config = dict(
    n_head=8,
    head_dim=64,
    norm_eps=1e-05,
    attn_scale=0.125,
    bias='none',
    init='normal',
    init_std_up=0.026,
    lr_mult_qkv=0.5,
    lr_head=0.00582,
    train_tokens=561900000,
)
MLP neurons of a small language model. Each row is named by its layer, matrix (gate and up: input weights) and neuron, and shows model dimensions 208-303. Each number is 128 + 32 x the weight over its row's rms, rounded and kept within 0 to 255. A neuron's up and down rows have the sign that makes its largest values positive.
Before each neuron's rows, "fires in" lists the words (lower case) most often at its 100 highest values on Wikipedia text that the model never trained on.

fires in: "in", "on", "over", "about", "be"
L3.gate452 [116 134 158  78 138 105 177 129 155 158 128 152  55  75  97  95 126 126 140 158  66 115 131 173 133 157  64 121 188 102 112  57  99 129 120 148 146 126 147 141  77 177 117  99 156 178 140  92 137  51 163 108 100 128 149 136 143 115 177 128 190 110  74 162 149  80 154  61 146 118 206 161 134 209 108 105 154 184 125  85 116 126 108 112 156 122 129 141 158 121 175  96 202 141 169 138]
L3.up452 [139 109 123  81 114 109 109 116 120 145 107 164 113  68 102 114 139 125 108 169  94  93 125 169 132 196 132 119 184 147  78  83 139 176 107 147 134 124 138 133 171 105  83  98 116 164 127 165 135  73 234 167 109 121 176 126 120  94  88 125 122  85 129 145 118 121 146 141  84 152 131 110  39 108 139 128  13 147 104 111  83 109 142 161 116 110  74 166  97 139 148 120 209 130 147 108]

fires in: "in"
L8.gate364 [ 98 159 172 147 108 158 126 135 111  99 129 146  98 154  97 123 121 147  97 148 145 138 111 113 124 171 109 112 123 141 148 104  89 169 114 167 102 124 239  91 132 133 147 119 131 112 140 120 110 126  88 138  86 176 172 116 129  93  88 156  86 194 117 134 142 127 131 115  66 118 115 131  99 182 135 177  96 113  99 100 156 141 198 155 212 114 154 166 110 133 154 181 155  85 139  79]
L8.up364 [131 127 142 181 126 118 147 155 107 134 177  89 122 146 123  99 107 118 136 139  71  98 194  74 137 100 172 125 128 145 164 117  73 131 139 104 116 138 124 100 159 153 142 177 108 192 138 129 100 119  89 142 161 137 174 155 111 149 136 107 120 111  70 107  98 148 104 100 116 160  97 164 171 170 181  99 134 153 108 186 102 125 125 169 176 112 136 136 123 135 165 171 149 165 175 161]

fires in: "state", "city", "federal", "department", "country", "county"
L2.gate1597 [ 97 117 155  68 139 168  78 132 124  84 116 178 168 110 116 118 111 153  56  95 144 163 155 171 102 171 115 118 151 207  91 162  96 139 104 128  85 134 100  89 109 103 129  85  60  61 134 118 169 130 136 108 114 118 139 105 171 103 130  65 119  78 118 125 156 118  99 191 100 170 111  43 138 182 126  71 102  65  87 135 184 120 139  96 109 118 124 153  85 105 144  96 170 119  88  71]
L2.up1597 [105 132 190  90  98 127 112  99 144 135 116 205 126 133 124 115 123 144  83 140 142 158 135 205 120 168 126 116 168 196 113 147 150 156 142 117 156 151 115 101 161  94 101 110  92  70 167 124 139 146 177 175 120 117 122 108 146 104 131 122 131  68  86 142 146 124  97 155 101 158 142  70 126 181 159  46  49 118  78 154 169  89 160 115  85 153 130 118 123 138 145  90 143 139  86 110]

fires in: "end", "addition", "fall", "place", "bakersfield", "formation"
L3.gate1605 [211 145 149 129  57 111  94 106 185 148  95 170  89 142 182 139 100 123 110 149  96 187 141 119 133 122 184  97 120 103 122 124 123 133 133  93 153 103 111 157 155 150 129  91 118 166 137 150 132  76  94 137 137  69 179 112  52  93 141 116  89  93 134 137 137  85 153  81 122 150 177 150 135 136  75 103 105 163 109 131 132 139 124 206 187  81 151 169 154 128 135 124  87  87 145 133]
L3.up1605 [165 192 130 137  85 159 126 119 162 111  98 160 122 120 158 188 119 164 102 189 110 158 101 175 152 126 157 137 121  71 126  95 160 133  68  85 114  65 124  68 145 142 144 132 101 181 125 177 182  81 132 111 109  52 144 141  54 162 141 117 139 126 135 166 167 118 122  97 109 139 144 130 162 133  99 110  93  93 118 111 117  99 117 200 171 105 166 136 106 100 117 177 100 141 130 140]

fires in: "summer", "winter", "night", "year", "july", "week"
L3.gate1672 [195 141 136 124  85 114  64 131 106 120 122  80 153 132 143  62 132 132  90 124 117 179 163 155  77 160  82 170 145 131  91 141 155 179 209 139  44 128 100 140 192 130 142 115 141 104 181 145 169 105 112  86 138 145 158  89 126 104 121 132 135 106  81  85 187 148 111  83 123 132 147 175  95 166 146  33 153 118 155 158 126 126 126  96 164 105 134 119 124 174 140 124 166 100 165 147]
L3.up1672 [172 108 147 112  70 143  67 115 129 134 128  53 136 160 131 102 115 109 116 131 147 195 153  75  98 134 112 170 133 156  96 134 155 155 146 141  84 143 124 121 179 126 152 106 106 117 198 201 168 139  72  61 110 103 158  89 118 124 142 136 158 130  83 112 187 157 146 107 120 139 124 129 122 140 149  62 158 112 151 134 105 126 119 123 190 186 123  80 125 130  66 159 210 121 152 153]

fires in: "year", "full", "day", "night", "birth"
L2.gate59 [ 81 117 124 100  62 108 114 146 109 124 109 150  83  78 104 144 138 171 137 110  77 102 219 172 131 158 147 129 143 106  92 162 112 148 174 166  70 128 143 110 157 143 122 158 114  83 108 145 111 137 144 130 149  93 155 157 144 142 168 157 117 148 142 158 149 166  69 124 143 114 190 155  88  98 121 121 116 143 115 123  98 133 107 115  73 154 170 141 176 110 139 109 118 104 143 158]
L2.up59 [108  97 150  91  52 115 116  62 152 169 136 136 142 129  90 175 152 121 142 117  68 117  81 158 130 182 134 120 144 117 139 179 132 163 138 178 102  71 146 133 148 154 174 173 131  93  93 187 101  83 135 118 148 112 161 138 107 145 172 167 160 160 117  60 165 150  96 168 109  92 149 127  80 100 125 105 137 156  99 128  99 113 102 120 190 169 109  97 132 118 159 141 126  86 138 121]

fires in: "of"
L3.gate562 [119  94 135  81  78 170 144 105  68 142 125 114  76  92 146 125 130 182 127 117 118  93  95 126  84  76 106 129 179 173 114  88 159  76  78 120 120  98 143 106 145 143 122  74 142 161 168 136 114 109 102  68 100 173 181  94 142 114 109  71 117 127 116 129 139 189 139 123 129 142 167  94 137 158  82  85 144 102 129 170 110  91 200 128 146 178 148  87 143  74 144 130 184 110 104  81]
L3.up562 [113 116 179 123 132 101 133 178 175 111 151 143 115 135 182  88 117  95 143 152 135  95 126 169 126 143 142 176 144  68 175 135  61 124 124 101 104 138 164  91 131  92 181 117 154 123  98 121 156 145  87 128 106 152 139 170 147 150 115 175 146 135 138 125  71  79 129  92 141 111 177 132  87 122  99 144  77  82  88 175 116 159 118 122 122 138 149 182 154 138 109 174 131 118 138 167]

fires in: "in", "into", "invalid"
L2.gate1134 [110 157 129 129 129 179 156 133  98 106 154 112  94 152 101 153 118 118 153 116 178 182 104  98 129 129 166  79  70 127 132 135 149 124 151 161  89  99 152 146 149 139 135 141 126 158 138 199 159  90 146 120 140 104 115 101 181  84 126 153 104 209 130 118  87 156 147 145 143 142 129 154 112 106 170 135 167 111 131 145 122 115 150 156 137 157 168 119 127 182 136  95 146 138 156  87]
L2.up1134 [120 102 101 164  96 123 158 171 185 105 129 182 147 162 116 132  96  95  93  83 119 135 120 150 125  80 146 160 154 112 157 147  89 117 150 100 171 190 144 116  86  92 155 121 129 142 102 107  55  78 100 136 152 132 102 142  92 173 130 103 127 143 107 218  50 126  92 132  67  62 115 138 165 137 142 143  69 149 155 160 165 151 114 210 130 175 151 198 140  94  90 114 152 107 154 111]

fires in: "0", "3", "1", "5", "4"
L3.gate1414 [162 135 135 120  29 115 159  82 103 134 185 123 135 118 129 122 176 147 200 190 134 155 133 174  74 100 123 138 130 155  94 131 155 124 144 138  74 138 127  96 151  55 119 113 139 147 116 137 116 164  54 146  99 110 146 133 166 184 146 121 113 145 141 121 140 181 104 202 101 134 147  96 126 123 165 138 113 132 157  85 114 148  59 180 107  80 181 101  79 114 123 151  90 144 146 113]
L3.up1414 [153  82  83 159 155 105 143 178  54 170 106 129 105 144  77 110 105  90 188 141  58 193 112 150 105 136  96 150 121 143 184 123 132 124 135  74 121  96 163  94  96 130 119 137 146 174 152 188  92 122 115 141 141 167 131 116 113 172 159 126 104 146 104 119 124 125 169 126 103  65 155 155 115 152 152 151 121 120 136 181 130 147 109 106  49  75 113 129 167  85 120 107 165 154 131 108]

fires in: "john", "william", "captain", "sir", "james", "francis"
L3.gate47 [135 133 119 208 119 143  95 154 126 131 134 187  83 125 134  70 135 216 125  90  82 135 181 113 204 129 167 136 130 133 149 107 122 119  98 148 127 155 107 169 101 126 125 172 144 151 203 133 135 137 130  89 155 101 138 116 199  98 135 134 139 165 101 146 153  65 123 137  96 146 161 176  46 163 119  89  84  90 156 108 181  99 176 100 133 141 195 142 119 174 140  84 153  74 153 206]
L3.up47 [197 167 102 182 171 135 130  89 114 163 165 129 136  48 161 108 165 106 165  85 106 133 207 139 138 139 137 124  86 109 132 142 129  84 174 120  92 186 120 107 137  59 101 111 105 134 111 155 110 123 189 101  82 170 142  77 132 170 153 103 127 157 136 123 140  83 131 107 139 128 165 117 157 106  72  95 151  92  35 132 195 102  98 120 146 124 185 182 128 152 150 148 127  95 132  82]

fires in: "in", "by", "more", "to"
L8.gate1702 [128 122 131 130 121 163 176 186 132 101 119  76 114 192 147 146 135 118 153 134 106 105  47 153 129 154  70 142  99 124 137 152 133 105 137 118 129 107 114 124 139 114 125 169 193  71 119 103  96 122 107 131 141 132 139 107 152  70 101 143  98 177 137 175 167 159 109 106 153 177 104  93 159 114 134 124 139 135 108 136 199 168  90 126  81  62 119 116 135 123  95 153 121  96 170 141]
L8.up1702 [144 127 120  54  95 159 126 205 164  54 132  77 130 201 139 149 167 123 115  79 152 118 101 131 114  95 164 155 151 173 179 150 104 123 119  79 127 132 115 125 178 116 154 139 178 137 144 104 122  82  81 133 137 153 122 112 184  99 137 159  91  84 101  77 102 125 124 184 168 194 131 201 192 157  84 114 132 104  78  89 164 113  88 165 166  79  80 129 151 132 122 136  91 182 154 150]

fires in: "by", "in", "as", "made", "on", "into"
L3.gate704 [115 165 104 143  75 101 131 128 180 157 129 110 151 120  82 133 181  57 135 130 110 161 143 171 108 145 134 107 162 115 154 130  77 151 183 144 174 131  97 135 145 147 149 157 142 154  99  99  84 100  77 145 117 189 150 137 177  61 117 152 127 177  81 120  86 176 119 163 103  91 177 147 223 133 115 157 129 142  72 125 139 136 133  94  69 101 131 157 164 190 154 139 182  99 148 142]
L3.up704 [116 100  63 129 152  64 141 125 167 182 126 166 137  74 168  94 102 118 104 180  97  75 128 139 144 117 172 136 153 174 148 134 137 150 112 164 135 182 136  96 138 141 186 153 108 132 176 205 135 159 177 131 177 142 120 126  78  73  73 164 156 156  78 132 137 127 181 177 127 143 163 153  77  98 121  97  83  97 119  89 114 157  78  92 152  97 220  90 135 114 105  97 136 136 111 175]

fires in: "state", "division", "summer", "county", "clubs"
L2.gate501 [157 146 124  88  72 125 108  89  80 107 102  79  90 146 162 114 148 157  45 110 162 180  97 126 143  50  94 116 134 177  89 126 116 104 117 159 157 139 131 170 147  90  82 123 172 107 128 155 110 136 129 159 109  68 152 153 107 142 130 111 115 139 157 152  95 133  16 180 126 138 119  90 198 113  84 145 122 143  85 112 118 153  60 109 153 124 107  97 151 104  94 134 138 111 102 136]
L2.up501 [101 125 125 113 160 107 130 184 171 122 162 141 141 145 149  83 131  64 155 112 127  94 192 231  98 207 158 175 166 183  92 169 122 170 107 213 123  84 125  82  77 160 192 114  99 156 162 187 102 149 108 151 149 203 107 123 209 122 126 133 146  79  89 124  83 148 196 115  93 100 140 115 153 158 159 146 100 164 140 109 146 120 138 145  99 131 142  90 127 147 123  95  83 108 147 132]

fires in: "2", "1", "6", "5", "3", "7"
L8.gate715 [144 119 137 156 119  87 218 140 119 131  99 136 105 134 120 122 118 126 116 188 110  94 107 202 160 106 109 152 135 103 120 134 135 154 139 121 165  76 152  90 111  97 100 174 152 173 103 138 146 141  82 136  91 113  84 142 115 117 144 168 139  90 123  73  96 145 143  98 180 134 107 188 167  58 165 168 170 138 114 114  94 168 197 145 126 125 117  93 172 100  24 143 108 162 135 170]
L8.up715 [120 149 105  82 136 103 166 216 149 152 133 179 160 106 117  45  58 159 151 177 133 102  98 164  89  76  88 155 168 171 156 201 121  85 147 145  75  37 110 145 125 140 107 149 177 146 121 179 130 172 110 152 130 130  45 132 157 125 169 109 129 109 154 123 120  78 129 108 125 128 148 131 123  85 128 153 166 139 159 135 159 173 118 125 100  44 173 123 141 158 154 141 175  83 119 150]

fires in: "of", "tamil", "romanian", "canadian", "czech", "american"
L3.gate758 [129 187  72 180 103 219 114 141 138 130 123  89 177  77 169 125 175 171 136 111 100 106 165 156 134 128 151 191  88 149 147 140 126 141 164 129 145 127 115 118 123 150 215  98 123 135 145  77  94  89 121  85 152 170 143  92 101 199 167 106 122  77 103  94 147 107 187  70 121 177 107 150  89 110 118 119 165 141 120 133 154 135 154 224 155  85 176  90 154 176 171 172 142 172  86 126]
L3.up758 [ 86 130 108 154 145 127 111 184 203 113 141 123  75 147 142  71 143 141 159 170  91  74  87 166 126 143  91 142 120 112 126 125 126  67 172 152 132 177 108 136 104 134 144 113  89 112 123 167  51 151 107 140 150 134  89  83 192 149 171 141 159  74 173 138 158 111 131  29 134 115 169 183 114 148 143  60 101  99  66 163  91  41 173  84 146 129 116  88 142 117  71 122  58 129 164 125]